Weights of a small GPT-style language model, trained from scratch on English Wikipedia: RMSNorm before each block, no biases in attention or MLP.
MLP neurons of a small language model. Each row is named by its layer, matrix (gate and up: input weights; down: output weights) and neuron, and shows model dimensions 272-527. Each number is 500 + 50 x the weight over its row's rms, rounded and kept within 0 to 999. Numbers have three digits each. A neuron's up and down rows have the sign that makes its largest values positive.
After each neuron's rows, "fires in" lists the words (lower case) most often at its 100 highest values on Wikipedia text that the model never trained on.

L6.gate150:498444534506500470472572514444475429562577502495540520499543492455493542418415397542524507530529558389602433418585530564546386514390490575567483463487519570572589467466420379524493481486532413472365513599550472515507544576563426558477476514595556436512482454592485522612511613415516459473423557496494447458443528429508473543531555492559468514573438526539424531523437540519426491463495563492523519429514501541502463459518548466465539534517526484448580517456507512497547469356406462530518460442494506536593423496482473450516518453535437422567559591570513532538532547560520572396515535457547455449453481477572478461519505541531510453519460518476599478491460532577532440442448524476394528528476554490466458568518446535452459533432378485530421554502487469550429502488532492
L6.up150:531438603436439528480555467539516513401497520492519459564493542629493474493495476523586474492499463540512421416533479544598513463472583551513580555491430537574528515462574419519466519562517339492456527460602499545429417526541471521468519467523555457503418536405540459575478469534532485416479498474436493551557526465612397546446478487434510591527495447552486397510509421524568550484514494468515506462408534477508481474505444496519527538498515508450528564501475444398529536528519508502498558565609554508524495510437560491522515462523468452452461525516472498476449529496458498496399427453466468512579496427556496542494514540528536500492519490517475389570489493482524452486495526501447530556614533517473451514496468516543494531583548444455459489469476609480495452480460447
L6.down150:530522454505508517555532429483480520533495434467494493486506552515562531497466571524561453441537466497491406411441576480436460464510519591548576532548529477573499497473455526528524573510575415488539494509463470530595528540580446581482581376546490411471516493480562552591551529504438528509504589526501511501488472441453435516571583550510563398552435483516398493616472506571460428502464428471522509499569391538419592520532449526506547500441525479500525518479551452379526483468469415527531462513513575512546483471459441487621548396487481419516455518499532584495458453457505490437437472590541533544377493485502571453520496488452556451573507522383516484512514455507464495443518487513489504460458437486499541491498447488547471526565553423479443453503473510515472480478499471
fires in: "on"

L10.gate602:554515467506548559535548462486460502584548484571610515462513538507590470469490435461475516496509567480599456473567528536531602523495546580515394552642510524471458388464590444495507493543545560508548506589468420466501451549499516499448511553568518422498570429566545490522559478491487560523483508518418425411544484357510447471479510434507583486525546479464508498513494471592517459487461575449489436475506548555467498479581560485502602544458525511435518466506608534539453515437541429546499480410553433545469477569516382518488515516439441584573533513508498415495444499342530436497481497482497527502471446483580480552507532519419511599446399516447538566573526579594489514485591445612504583381516461545546528472517555457534426424374419563555498445495490462519538569546432516
L10.up602:592524526379585424498526505585484575526493537514423499491644482617443495449510495397462572522491497492539356548527503560483517477504458557577455596492508513519463493413565413475565550522551500480588450477414382499484574465559483520630531508610509426474533477531476429526575435441488453506549455510392564496627454460409570518510550507489516485456494407503459472557508556535516456483521532509536515480498503542495411528518508521514516467493518448499554504430488510509392556494456525454506482360529427575521479497452517445485518480527482452500536510497450419512527492520531498434470512560427524556573451510554488530478576533510540563423431407485557577445604528513445491517511480543441522490483541523476473520501518473559507501471485538526567484464532435471568459547525537
L10.down602:473451537475511559407477473480501475408611475618479495561491493630476512465582406524476464423466542448519458525483515504525504500503549413465483504517488595557486536407440513555585481481425491499485593507467504495400595454530504525513451426489402561465469370508472483543595537437485539514452516434548470459560538528492492421471467511510505500391454406524511429518491543452473481451413547539619483512523494486499438476507556437535531537469502429483526502479548530509473481501467522496442448521521544461526516505623540471440494588478572514532515504530436488608514513396547491618475513472550520538440510517615504516504521510532549576556371614513568625529556508484415425472469527572487552564523524501478549431465532495459550542523467509500491437477495491561533485571477545
fires in: "the", "that", "following", "a", "same", "next"

L2.gate577:417557512437541547572498505455402520530583410477556482453465477509489482530551548469463527547523521465465445352523477535390440527444555521465558467533542543459527486536564465449491576429494491543480418544476544599496508530581430526427573423504507471504524578546543609555571428460532499514509501444539518513454484557459464568498502499504509533447532536417434519499415467462470522535477521489499528462600449460506501515502500374543416504516593504471476454452516486494415478585451515483464385421497468475623473447476410544523533476562428451527462525542484550536460431541522459512549541551433456532480462455540453517501449519567478504523528515504559499451546437499467496611494499545517529451430438477515523581431504482554506501597474471501407477521519517513495460494442457
L2.up577:492489552514476540570512500439543450517476508463470523433431471536460496538581480469506407497574480381481552498480503467449508506547474515476592416513473540449425546585520437394484521549493454543462477534561485497455473507515365488485599446420408458490627539593482483583472386531580464495565591512529471474467420554607496523537537446461460573434590457428464555465390468489426507480383404516544594482547425475528416496510450507577356512532523482448487584487615547419430438475483440464492376408380546491552495482500454520453574464484552416520513445515507518589470470510577520440535533546344470469483476430455525513359423512533496507491506497434495488535501454481439518490439427579521434479402503497505423583435514512527494547435543574486425437523495500496525483547486543
L2.down577:378527445479460567509542576478501560525507440474472457457527529447448477522595559503459567565521540482529549437579544464456435565409469563434548527494527630516570395525462517447468524412489559439477528516546435657466595566553432473480527478484537487487501555464415548526526466510514541444504522511561513492350583537468538624524425485494551474550484547454465498537435433564444541485559481536488487540574472510485497481512468443551430504601543551550486572544506483414485494582501541562576492512532530436623422466477415524507573473552527427534575527532443553511517467562527499457483499538432488521525530485524547538556546513541514522494551516510475535468502480540499522515437555540404440439503440476517506536533379511682438559682523501445435501472511544506558468445447478
fires in: "on", "along", "of", "access", "corner", "over"

L2.gate257:604479520540584538464492405472477496547573517470494503549451493507533512521496476437473543376478474458544424476510390447414476547494546538529499470401628494462583514488597399527494587517380515467438422453445496507444463520545493506572467430517601443509438511462594594607401443481535617540476470496524396424608529495570480547535472437485388548521428476578450407499525468474434516398545447436495460415514512577508509566554530508497512502520520543532551523590466556561455510516571520504515561451452511500613512596465473373550488400432438507504492521605534528524535542442483539432416417501463484442524516551493529452465623481495550440527566551567460504518456563460424526483393588549465554489418503456526508532419478551546331370491536477543486563426441432501530533533538453
L2.up257:517510491567488468574533443461511491484466457564562531650525532487487585570478493509466474494547471479486434514484501484477448532456525526537479501448503560516556476519407426437478447469467463576454518627461559505392519573443493484542459618519570551486529456528586474549518401454495529464524436519525508531483513508570433499508474517491418582578455456517441565469452488501488592494523457502580560523520531621550486521440471514558466464455503473454418556470446560436462567544437483483503497564473532500545471488534569404475545449465571594435468555605508463472642488553511585507436515465475482490653554533424480447553549515532499506569539512529506376469560457499527473565529483491502631540475644552487480518521525594507527494502508449534548519452553582478536621441584413
L2.down257:459483501587535578512573494518511505546461499558468493582530545525480605539448451458507457474586514452500443581480497488448529495551570521476478527523568523528511517428588423537492556474417430572464474551470498492509482469429480462544516498538477463478473504454590523560481476461443548470527519555525570513497447496613408531440491482559389504495470461512506452508479469492549464498545444526531505561504477609473430511496448480571583482481485427494505596490410457514407574421451432522436459526514568525533494524509456567452504486496501574521553430511513446509549524578505536439542508518443575503537472514514467489489499527530572548519466515458499520441436518535479492529427482466579545508502678453496570502444575615508465513543540463512471480500527581516509571568488531
fires in: "of", "independent", "best", "digital", "network", "netflix"

L5.gate975:516424556535514478554529457433484569491460508432425483496521538454492559492499460496599455602446558481563478501462496495495507523445561522518486444487431623460574503541583505550478464409616514485482521523550549512505468511582466471519516573464521557427561526572471508587488592579465544523499492483407366556494478520496521505479485526496527495489572458453565496494472535481529563497564535532484420554469560515382568416524482475355510564499515498414476519507556560471562561409433439571465444566505454432523468538459481515429484466516480465644549502592496471457473548548514441519454514476499553391525549465548481568538454575479523495467588470477522514455522588546493526392528454368422523484430443558502508589492524539441597513514449376531474524437324550493420469454521421
L5.up975:478470447512588503571577459545473578520452523502413520512459510616432597542569489478527465569407572510449524483460482503471453480435604542521445497547451568377543590490583429503500463492479566445555551536542543489496517585493549550493623513553458561530526468551433430578499551514505553489530500442429479464475533547415511521546520569506478449509530452441521512482572538496487526441496521487444401478476557498509515400541443539504516456467542496559430521531581472567433557516475503537415478515467504482480549490498461602430544516415506450566599479541516484444514488502552493542532460497504507474504520459495486575544529548450479460509431527541442513407506531495535457446462457465531510460559547518403528456554523588465524464430398523613411591389485465401588498441523490
L5.down975:596527493541467549445555559460523465480419438581498430434444528452503459474511451481520485485443436608470516588420573482480452558426473517460532537448542436410513502483497475580470527519492476525432484430515417454487508587494391476547442497616532565459456521554530473503436545577461554341451539461481454507490572380543533534506546554481570521549433467528508519387493509508580480487462493541406445561544442587551497429581529537518489473421548438482497576577482482498498541439461520433523463479504548466376410604499450508528436554402475533620658486412528505475490564552510532504446504528483594492557422436510532468429460498440548494512403468505416437499467526468517458529370469458483520510516538632477582428443487466596491463469515430617301466489508475516537554548417467
fires in: "of", "as", "since", "with", "all"

L7.gate402:603601482537477499494412416525439496454537509592553420558436532550587590577462539440401456555546424613471502586472551541504511441516465517478489516491616573538516457557558456477448511589539537560535510549443483542547541509539437476454448520500489461433626476485549405484485547558470483489622507464562457554546482514535572460473493491500526520544484516506597474532448501557468507575492478552486444551490498504500516480508489526435495440588495432406517578446578490489511396458414402549504519484511583515497483381535463514431478478443541512501476459524570500547566512548483489398533533447476492437474446508558511525450548649470551508483518499554484501571484515566488560477421612425416494547448503587554487449451504427538435452434479450604530564525470595427542507505488644
L7.up402:527540572469464529430525431520531477514486537530448504534399514514439566548470527526554437522539454538436404522487450526486576531571468550481475518490583518453545556526450489545541592539560467479459510562455497461416435433556469534424473501563456616427541490485436470555492468463522464485536522451579492548583500493462597579578452544378537575447443536575438463454443537513570515507532457441499459487541582581518526500535430544513549420512415463470489475391465552465360481589428373511456487438487599462463494519476575542431523518494508495496487446520427449560436570530460445509473477472454480539532506499360543612487536541517517504509515532519522530515484451517432597532514584534486502531514417516546497406477532480450478498426460393531499396574480517534489447559451481
L7.down402:495535493432486424525467462398549498504548483492540596406504572506546523580576407545584444526429471562508460496530432463526501467529560511553426510479427535476507465511520508399535509457438503441475510378369434510419510532526502514513412560484483474506490460448405538619553539524455595412533578569562445558489542554563408600546507540419542547493512484568561575520482457488466530574513463423472503474582478418519534508596537510443513504466465494358453483496537470458447500596491401503549516426481526546523541575419519425479449547487591482469543533607497491496464512588463525513452502463508463615512432482525521457647533364534536479546538539515516467501481566406487552439418537536551488456495458441518502503572503434421529556441517521446440515526472535531510515493447530
fires in: "to", "in", "into", "of", "from", "the"

L6.gate366:481534581473595478511492447471496503473487510622450395402451625446424493524380406479463454483560561502648576508433516524525549557536502445464486548497558551528571558492464489468520459463542461532499383565550505583518577497499540510494505483472493452524438473539491565541446534530467543461501444489527492470583509496519447528549472498446548653497531481461526513456433609511461514509496580486457470519536388582541486468467388546564536542511526507496465521548465518448446440535555447516509513441573512471524432449461478489519464568493454482489506430522500491513529442376482497500577497478474616486479502539562498477474518571442538650539412551444562491550489493521508531582407521578520542473399461587482494449530497439607465513559441564569474505551588514536506564490534545
L6.up366:543523448472552523512449478510495621587447542466466439590508457459454530558567457560518549475428501505439510535485502566376579497523482400602537521556489489484572488465475539546461489477525486511463416490548495468464473590518587497455577465551476439543572579501623527563635462520525524590521518537476483491484546520593454500418479540503548513434517511502473511489490450461531549443516498559515522453393463474397456447511431550491592550487429546425575552495564577501436433555541504420398551477419466492513487511394543576490525475441523444436566459533509479428560526416550472446474510569453504535551503559534503541526547523529423518525581572572545521493477498530450533545487507416525443492580436545523417456487447514491496415527516559547497536479499568487474535476494498
L6.down366:513535519494413601504457496519512469465477528426484416519458430561542499485402550465524557549543522541565456396487503535539510449571517422461466445500545543515512442530440527393527484486481473422540566511440554567450590482558564444537418436525545390505471578407458500542398462527508491553503548483491507526459559612411475461560497425473513570575525494510491592571508459501454457564527457533538456475460455547526514532558510471503522496547520489527468513391473526436446589562512550546490515465420522545515486574509572447517484486558471481506509423529460409491494605462416541597384517470574497468511535553551476427494446475492498440477526562580553517486508508422473612488496484473503528480427454501445409481509505505505539552553556495423523575573546469412516478512515466
fires in: "the", "that", "in", "nineteenth"

L5.gate443:572539384443542500522506437447494482502568540576478419525566508503429491532545573397402515452567499379504464591538470483535468473577540544448418513419440434485557482429477457351483518523598513559542500543535528494460582473560517522565421442351538520488533587456432448532455499533523550520491496572519487519442488466506409440503444506502509524548505580542515378459521404446462494493474537455531399402480439554439478513587428492497536479550482382447494531523511412495410468518485455502551399442377556486550406437581535484501432579480512492546540464529496508526507601479550604530448487487468475462516568384567527491510545506496565500388494464533462469515486458374485548468423539471545471473418517540504490461488498506454494507480496452552546497538512477538454486553496570
L5.up443:469503458562509466421520469442481360472455433551475373596563537482504550589472474415424494464552520577423491472492489438441498353576437527414464551500555482482420527540561527484493532565566404561552546464534447438599484420473480474609516476513542524404576429505492517451556408501530513480401536616489511401526477407520418436511432490533453542502513599504464421532521475538464390489429424515461487488545482500518489564546458504544512494491518514644573505580566464499455426491449531452433536481564460484509491526484520580434505544478467590573541630429524530564458497426523473516398555470519433484402556494574519519481438501524472425531463523552553524405466545435503516385484476495473492481476497456555515477518419466494468459407563466577493497614513511474507550513475440
L5.down443:474480422466468543535514557446476500474531527560499447467461590477450541454547554485494414568461457440572443599582522478556469524495540533437501582463547504441564467455522499452620458537481492521496488542493477459437575443496426513533479492433596539471574503510368584521468515553476490381546417570431540439454457411615411484488471444423490496582429570614520449471600520500450450510470542510573489524527479518442481513469548508506515534428465527429523484558496517493521569507507538411511483531345441552508532408483423440488352491489583545530437532533429472525418567570539496439469537507487409541487425489469490447503465504469615504456479462504480458541503496450511501568486451511557537424590406528548562473495489578446495442473550492482544614528497514575561456523418463
fires in: "from", "for", "to", "a", "that", "of"

L7.gate604:509556446497449426506581474514466463545468441428494491549482522566456528521445536456438461375526496432475468473480451534608476552474451536613520490463531430450479462510543469461556468445466507422499442576537514602555537550487453487568452412531528611487508511485458463545565486527443507528465521521413439472522504510532500531399498524518456527556531541476514536504454424454461543599528555423502496531573548494480594533539540451609465441495553503481524466493485482539583475513481371664513446526501556466519480458521573564533539500453381411491414542542479456494457458441491533488431543486581564559514519439503531503541569530609640538465551428488482492490488513405544519547545573428486506482554515543459552411489450503488599508521450494436530605509543515529566604420486547
L7.up604:485505457460431520394498493461499459539517469504481489548500477489515438435468511459507539423583408532523517686461509535521448510572518431496527435443491396594542461546506475498479535486620434455399612531492554551572500476504468504550462530461559510516508443529441471491398459510502487455468532415485452453515519375541464463408445475469438505507443475555469487390499348419436373573485449485483478563466553489512540547462477524624529535548556529490510519577418476492578505559491537485563498520491508424480509456422526487508407453487469502447454534441522517534500487553579626510480524482538505533482472501506494507425509480534612449505459518547522484406390445516456506504434610508422445478436525508503532515545483490572567441513506526346557568604432476452534516449480556
L7.down604:500541525537516454547550550456477465515508539394464544540452557484437550503493490467543472539428597433505605401489510559498488494520572556577550522505511443558542422467463463524461534518539459479428513463485472542515464498586461404600519476481496455535533460568525560524458510480595497502484351562501444543528476401593478501535438497464451541519469519492554517442498464495405487625466434502538500553534467529556549522496537501478517511529556543422531509528513544456650406493446445453459514538482526545511497508466561529500434518431522592443525510427494448490489446478461432558374513517561528529507494468533460567344520491526453534580583442483434458523550494501592547451558529442508459501536546536556383512559378519561519498530515455511482568539574475508488532428587583
fires in: "to", "for", "attention", "been", "on"

L2.gate799:509502483471545502493549422485497569483483527528575550472521513415516462377540477527471527472521453487514461491499445580480494508473476507491481458560462515484512505481578439505555528543411432407475538473549519495489448523492484548510550522498533463503461534432496482513495549481496495549515446481497382494532449373540469501401513484584507491512409479519518530522584491459486394527473520409483454409509517501439432475502462449498479521624521425543484555512588567422492541463444467448551468394531562474470486504579619491450421497512476479508544531497539533567590466519370500468453555495597524485545571502486536441471529478498528540505490517508420502551479498477502438546453498544412483463528610441492569593549482535520553457540375519546452466527393478528448484533397504
L2.up799:607443548447469524520557405495538551510439514492455564450442524485510510492518419522507493420482513470535481509524578562487455546554536601572447461451440526415548498544498410436539480510537428525480467552507488475436546505494504489550501447406520552544492506456501557553548528563464529564421464476471539556511488497402506523415408444511591503485455431460478545479492409497514489543487555538542461512571559554522500567494502565536542466460520541468499540432526568360454445546459528468495465458589509533464556455503603447512487453527506467437573521521508440486594471569586560445449477500548511586497458525534522526493473557574572591552474464586631489573408602491526497565534487525501557457405522415486478529487529610324533543441538483475577513496448531453465444470430472
L2.down799:553399484415409566571566506495456403602473498453493504441451545463465477460440414466451531394518450549492396519472556572518496495503530594494509479527551514487465460488497430536551521598529425504477504509536574487431568540572490496555557493544506491554556476406505486534585507562462432480462500452398508448604503476453498512435484453601529514520503473543513499475493431557526483522490549529466492619532460563480466572468502600518547447404513537571535509448436525435459434579493501496548456456598539564451502464493626523479599562524483432448485483516379522579549493543498544446552628523529550489520437508497557493462464607519469515580512543578506509449537418408545461513523477545504512469560592390452431494544424512409470482481467469497578522458538502377527392489532448
fires in: "for", "on", "of"

L6.gate812:441461488438504400584489559501591481502506440395493488489519582535488488456422435492550476480509546479579536507442509471467483528550554499504494500508466516443457554466492505484440592503505628418570501544481509515508565466397568424516490417627517533526500482526570448445532495464603561535504453537439544536523519551549579440434458559415480468472404470573587447498461571606658547459445542463485516592505496522530488521476431498444499491516358429468579489477542557448478422499485500486580504448466491392416457513471487492460535445520602519501492584478423474535498521451531492574451537498395418498448571499545513593509508496400511520543427477451518510471446513502556481439571503435533407412550487494559460517596448570522470532467539383522547651466503539492555512497597451
L6.up812:513577518588460462576445606497499533524512484480506590476434510502537494524503479431488534506523516496512476417572454496425515557479443459521450392504492530516461513543549514550511557521461515529554534542522534529508363513492549491481398594628558441571475505548437507575476529504484464485514533543476530510482525458553547465409544534492528536413489540447490478459460579473496497493545518462460441610507533449499557483464505530468537444578583447396578522574490465425438461463485522444486462557491538457551517570499516366522483456538439410510475555515505547441513510407570542481539390522418432507550564493485528489402531484513543468575505559462509448550458485555510496524481511502523520562624421562501462457534502530477503377514448491569501543471522505503456518451502570
L6.down812:475566521431604400478536604344582437514552442500581527464511544473520444546482509421514500515438510537499524464520500424478553565481468417548429535531483535512448438462538548543491438462506440463470426501440460457551466479504531400456477480519463431523501499464557521495484476499556574457447464596492616519520513570534374425474493463478386465523483505532527490464511524481467509608546543525538552479546448499454492443555462488550482510561503391434507658516509569445492457458608407508456447552456527465525424490539528497434604502493524587463554451466572554415470510465470436432445422485504495477455462531473620388494578491528496586411536415549505506473466545448465581500445470511486474496415469577556476477515460498516434429458468545451501492486517454449464448439502527
fires in: "to", "by", "them", "for", "playing", "one"

L2.gate208:500537468503420518515503477587520542501448482486548537505581492423480563500474510486479489474510451469481494515587443469474487514510499579528514453518555504496474491499550355437521549526416523430511473524473538475511453503461541463565434437516476496465497504470505521433441543556456616541517488586505565509512472500485463470473465571564475449479453547404450475529537506555554410509557492465398499548458513580452549469456467426498503495409537602481446484469585524534534472508427547482452442529539580499420479548470529455422499489505417491437554482495500563482542451567447521525502423395454489665504425516445440454478510559606510426489470483541434498589512600509483513532492559510550507566573550520502420461417580393533468472558489454566467559456568519494451474457510499
L2.up208:567469513432515497549453515501515568505501449437535517554511561500495460462518492425434426525489541506467555441480460443439510531529464628554453576460559490547496514493560527481549589521413524534362441469521538442446441580501482522472437382526439439479515530452501508555496496582457587459529552488431493485529482473469512528435451368537534482556476515513474449517498577490466462470510476566425499502482366565515501497426475457467453475457518547524379586395557473566547584440490474595562467477441514505489549554503456503545532507491511522478509487463544544438468533556514429577444446525488512551521458516498436446476498548547503513462640564530456513448534554535392524535487462497509525578539517520508424473467463457536536527565515533505495546527444503469459431439519437
L2.down208:623537508464532494537503515522507561546463478434479585408510528413437487462510563461551528463396487522488588500479463516491597507380485485479490527438499440431450530506551537418507555476435436527388575552498510507571549468467453537520495459459552463455559575523476438488480490539527541564463468459565481486486503452579426410471522517481510431489412447526533506421438492543487466544448411545422417495469511496466509486565510465472484478481468504500540500474587456575564499507430462534513474511530584566430504436476377494491516543514490542535500548469489525510552528513464447398487455497400505472472485486454490479490520553553474476516413498557437449549514553517473477504483450516478529453592403507571407456532525488518528443521526463491528507519438574401476522505509483
fires in: "video", "000", "million", "time", "100", "studio"

L2.gate236:435502549553443446491423467564586488494548501521472478460479560530430540401493446459479524538499450454495462440508504458443448482554466542511558476386531466533467539468461462454426507558501574454511457548442516537613501405551481521520552475562396594511611445463431508502511470484480477517502526430487458430449499554590507480499522541504488512471495548515573479525541482518449425569602491609468505413545510525514476543488454502364477424476473505438453516498571465495505539460557419478541453547573466518510455547530520587492530499473502413472453498498512532575495528515517490566528532501505522511535486453491529496567431553505467531452454460537499462665525573525554472447473478441500432501561586525519530443432528460493535467433576531533440510466455495563509467481453435
L2.up236:557501537541564459518472509561491537460391480479479549468474645470415597501556504478544542517452391481452455523491517547439493498575492436518536566491516455488488468508494543458508471508482557597392492601508536417453520577573532493559490465515493534467481541474578519524376503517505467503443493504566482524521518443522480496477524535488647537548506500504521561480530528522492474414503465500427536499512407484446511474471423524446561480501535501472514550511476468507625584540487419534519543462515435461483503505542496537499579473492579448524506434508628518553534501486550524564576470466527522418523533464605489555504566525497425507551428356494525536530464591549531396468502496536564549558476571445429497487460479567576540529465556461520479520463479454540489458430510479
L2.down236:579456466518575441573503510431456587552396511481438503461432548554531567530468505491604538537493457519412497503425453511497503477579541406511559481516496483556473477470441505464552422509536533576498452525385531502497506575557477449536570499481571565417445514558504492572406549547542572501488536462612470594395468506539574480455466530546391474465396577476493505490508554546603446632494435461454540490438481513435438473556479484456545459478497498501480538499514472468478557570430453473443588557602506455423583478453510485515605471453460579539548375443544519558569563502534476516496462437467536499459522478535541552513484506490409499432439466524463462482529551507477552485381462577507498571522414440485518487468507521552567502573588468553388491392450495588508563478458493
fires in: "000", "500", "600", "3000", "200", "million"

L5.gate907:546458355411578594553463516419505537630528473609538459484466473529455449598535514443446477524491507506493494496465477518445570478452558592492491512375396490562410486437459469393510557386466480469529428483596528565489488494495465536513514487589535571511485499513537436473529547594526490559520572548493482474472552543521411471507518564531542538461547469476435443513535507542559469417485587353473476549553560554508514512603497477533519554549514519521499519384507456441448538504466529477473408467503500527473506500473506448517433529532458457460414453524429501547515486483515543426496545446511462423518606449592472535583383510440533461449493540446582434466598479496463450514415457432483468470406463463481485501524513514566492444495455426454444534540546557499576487557455487
L5.up907:547437440432555526459571527502424530539487514583532457528410551542482468492470540441565517500540560410565502600481457440525543423482547479518428503462477455537517455571464464471489480432525458469444539490530474528470495486518424493563526511501545637556453546497507487594505453613446392463478495642505488512542475552501494467559525516525535499416435489510568519440573481546523520454562540441457386448584488505432455507511451474439498554409480543517467516531550474501572595532477534505515484483481501454530456455475483472539413530539558486453524514446423556571511445376501593499540604477458425470549426426537439487500505482380524502404480523464592380387543401458453437485482465514516525432481491389552536469616495519528547493538465416470462595468477497449577511637471442
L5.down907:543531457478489526523538504536433487549540518553431430595448530509413538527577526462515511436464543481490489543495461481502516513473512513496509467529498565438362458405492532422607450428544532557431446406534487566465573488588458591532442432474522558525462536436464349554518482575428530490476507480531510499588553504637463490543454442467538425477489627443545465525588506392514527506491446475560462542479537516506448487518506582437524468486479536518485601493573495441476501468515561538552577580397486446528516489423543549601527516507472526476432484472495513569534437443545452534513579475492495514525535438489476451551491602391467453407549515478513422518564503466515554466435556459512494468518481418521554521491492472534568400520580396507472519555543548460541451540489498
fires in: "as", "to", "of", "elected", "appointed", "over"

L2.gate167:459446543483555484561567456487540518514593468572506552446556563515375515526606519461533438523575484462403501536525485500427482415404535533559502626508474520526513569515564545513607553522445518481484616575536543498559546543478357475534535466468531511489471438488502475604471449479527534441525555502480501581470486486498494514501496647560429517414530558429501532471423452459514439439416571520544591489543566368528517474477411463500500517515455458522554482543566503551502467494525456568589531404437506430439494533417564536489417535497513489392519488572518522574421504505472597545480603496473439502521516464436460520528455452420448404580465445527560456462550458493511519465435521522565449450471547526479456507514446498462420561501486436577574446507482554507484549499555575
L2.up167:457550519439526542493522475434560435527506505482554581568493478395454520586588531541575566499493485521391465464451532527564473498406510386475584473505487522475492533425559462485452494577485499416520445506545553471475478520521449502516520546474556436507466459494506488573470450527485524508569439511478512496578468491455615501587520527527552589511481553358530546409452460431493470474462416524575580453617417391554488423552399461553390468516479485496450548527521418426543442516440538523560531509514553544582421530452471493469532488475489532530609510537503485492384429538533520478486564546365462515555499426413481510537483517439518385458531458515506455485461433514472553471439458492485485510542534505550472480526465469497543530502542447389537534448512563423524512494461472
L2.down167:417492535466516507492423517470512409492546559562549466512433526547450573605569583436486642553431489498453533541436591521472474534425398397535572513552579541625517376456465466481463490455462467482491468486485600478498451570508489572457485512443472541454488515475468451514455473543527532413573542456545439499502513447467526485528544592495463459473512461471621452552414457480549494502536571453460506514523455438489548568513433518578492530473422444503559447480478561446445477481440466544486507534587602562525403500451593480560541395493469522524580538540472463461456553522539500509503509512548480498521560553489536483512495485450569392440499615561492519481407433464604497492458509632524476475486529454472454516565497496534543560477541496393530553511539513453535474506480537
fires in: "of", "along", "up", "together", "down", "just"

L5.gate1013:485397463508569510544497586522376445467538534466587462427480586478517473484508466452465486542525472510535500487484514482468462469451588555486526491547389553502538546435523479478511516512563475438472506440552587507561516471437518456504554526557501458502505498549460366583448476443531480644524498608431363474517408518506568537448526506489578458438552462472561366593461543517532502485618543543453494461432520517520498450511455524471438517458536484449540563550588558542512500561444427483497473443504408477499406541582506583538510368506578518502535473475565479437566470476412448571622466513584593527492544483479431486465535553553511465538542514519487508476490454498540485431492517438535504498592516571569390485494590454475490534515475417612477520508449551604519426527571478
L5.up1013:475500456594497502517518486469392495429491442450494524465514612430512478540468505519469502521482490521561541508519429597424404432521561538481507429500417501525556531525437523511433526514532484528608430456398484472585564510447531480480466540579495466582530510490456519544520490524515513576467473482456438510525508599467490506404464511485603485450474444415565561494545475511510550553456530494391460424524514491412574528502491394533501438529519496448502479550537502437471557548428441440467567489515513562589506508496539388493484425389563497529541558424534479440447521522519423559511452595547553497442547482553444496426447501472476549468500561459499449517423584587450605520494409481540445501607558531530473500566534596547525407496545446382387508448501506481536544455509515
L5.down1013:536524391493470553458431524445487484454449425509567526464547499498567446485330517458493553489560441471445465549469542564450611400481594515528445559480450521523497483499527460509414570505488463517390555521489517477499436406485418595476433458516517457456453496562445424548543579520500524556586543500426478477536451435518417475490561455491525465384515507528456537452517509547509539575493466451466412432548447487551499498478521475498555586500552484398551490542511552500346534492445516523542513550454468449527498578549489550576427564457480530543641457468514431505422468446431446447469408476528507445450529486552504463494532527518588485482484492439555560484504462620488504398441461561574442452560478572509444409520465519482508481508474518512327495471529504536491550545509586
fires in: "with", "after", "of", "by", "following", "to"

L10.gate244:470445481477555544472434516553491486504505536513437433407599432410451471480446564599494506636485498497484540466450497599516459456465506494488562547467444458464517508511483570538517541549454552464466509491555484515390472604472528443535510461531562421424453529493485521478559534482520373429538491439465500496519499545448600511483517388458489621470523553547611532443504577458516450480494505566404442585476519449588443554436499501493571521489581562535444570512524503529545477469488419636456452514527542542522458514510455494492563492461545476466524521490390481504488422476426495474430518628470620493499458434439530519521473426479454489460492534528514464449523519459554569500494433477504504418502331493492508470514509505588479509526518541535502478530514438483534441537427501
L10.up244:505477484532550462450571472584449493516480494585513491448433513523458491512465415468497522436482491490491464515418473527556496462476521432449571493418528443498534553513542520543585394534531467463413422503679501434534442475441507510406514434515505431491564465438570485541576464515631427473460510541559481436498500460546573561585548571464490479532472550468496473509488538499498546429562486463525504538486468535465504484445476549502489610451434510494428547368506661526455569534432471439497552495468392560514428487449457463499466554509510479489441574539539476435534542432520556487368514556485447420459498466551546515391524535513529611413436482495400429539412508522535479543554488460471488474502490476527392416489517484446473555413420562412475442506436501513563464526494472
L10.down244:456404432553460559498534510478536455473515595450515452550573402534424471608509450548581510468564492518563573488555430468500528445532516584494540540592469566536415547432455471477499512521520531472545509480508542431416605461436489578499432511528537469518451555490534477536565474363441523458489468500551441493456538497438495512519405449474597467496464464467486512522469409552588528541443592509466532532514509423457519542606451484465505520470435536441534418452473493454565516491554423477492451481388480581455474546499507508495492410480352505506533437500521588490551576502499476533591512498473575536515534491516451531485530514407496487606466510471545470499484626635578511608553467545659444448422483514555548564478534415502503440474604464425534426545393476475465465445600494
fires in: "the", "in", "is"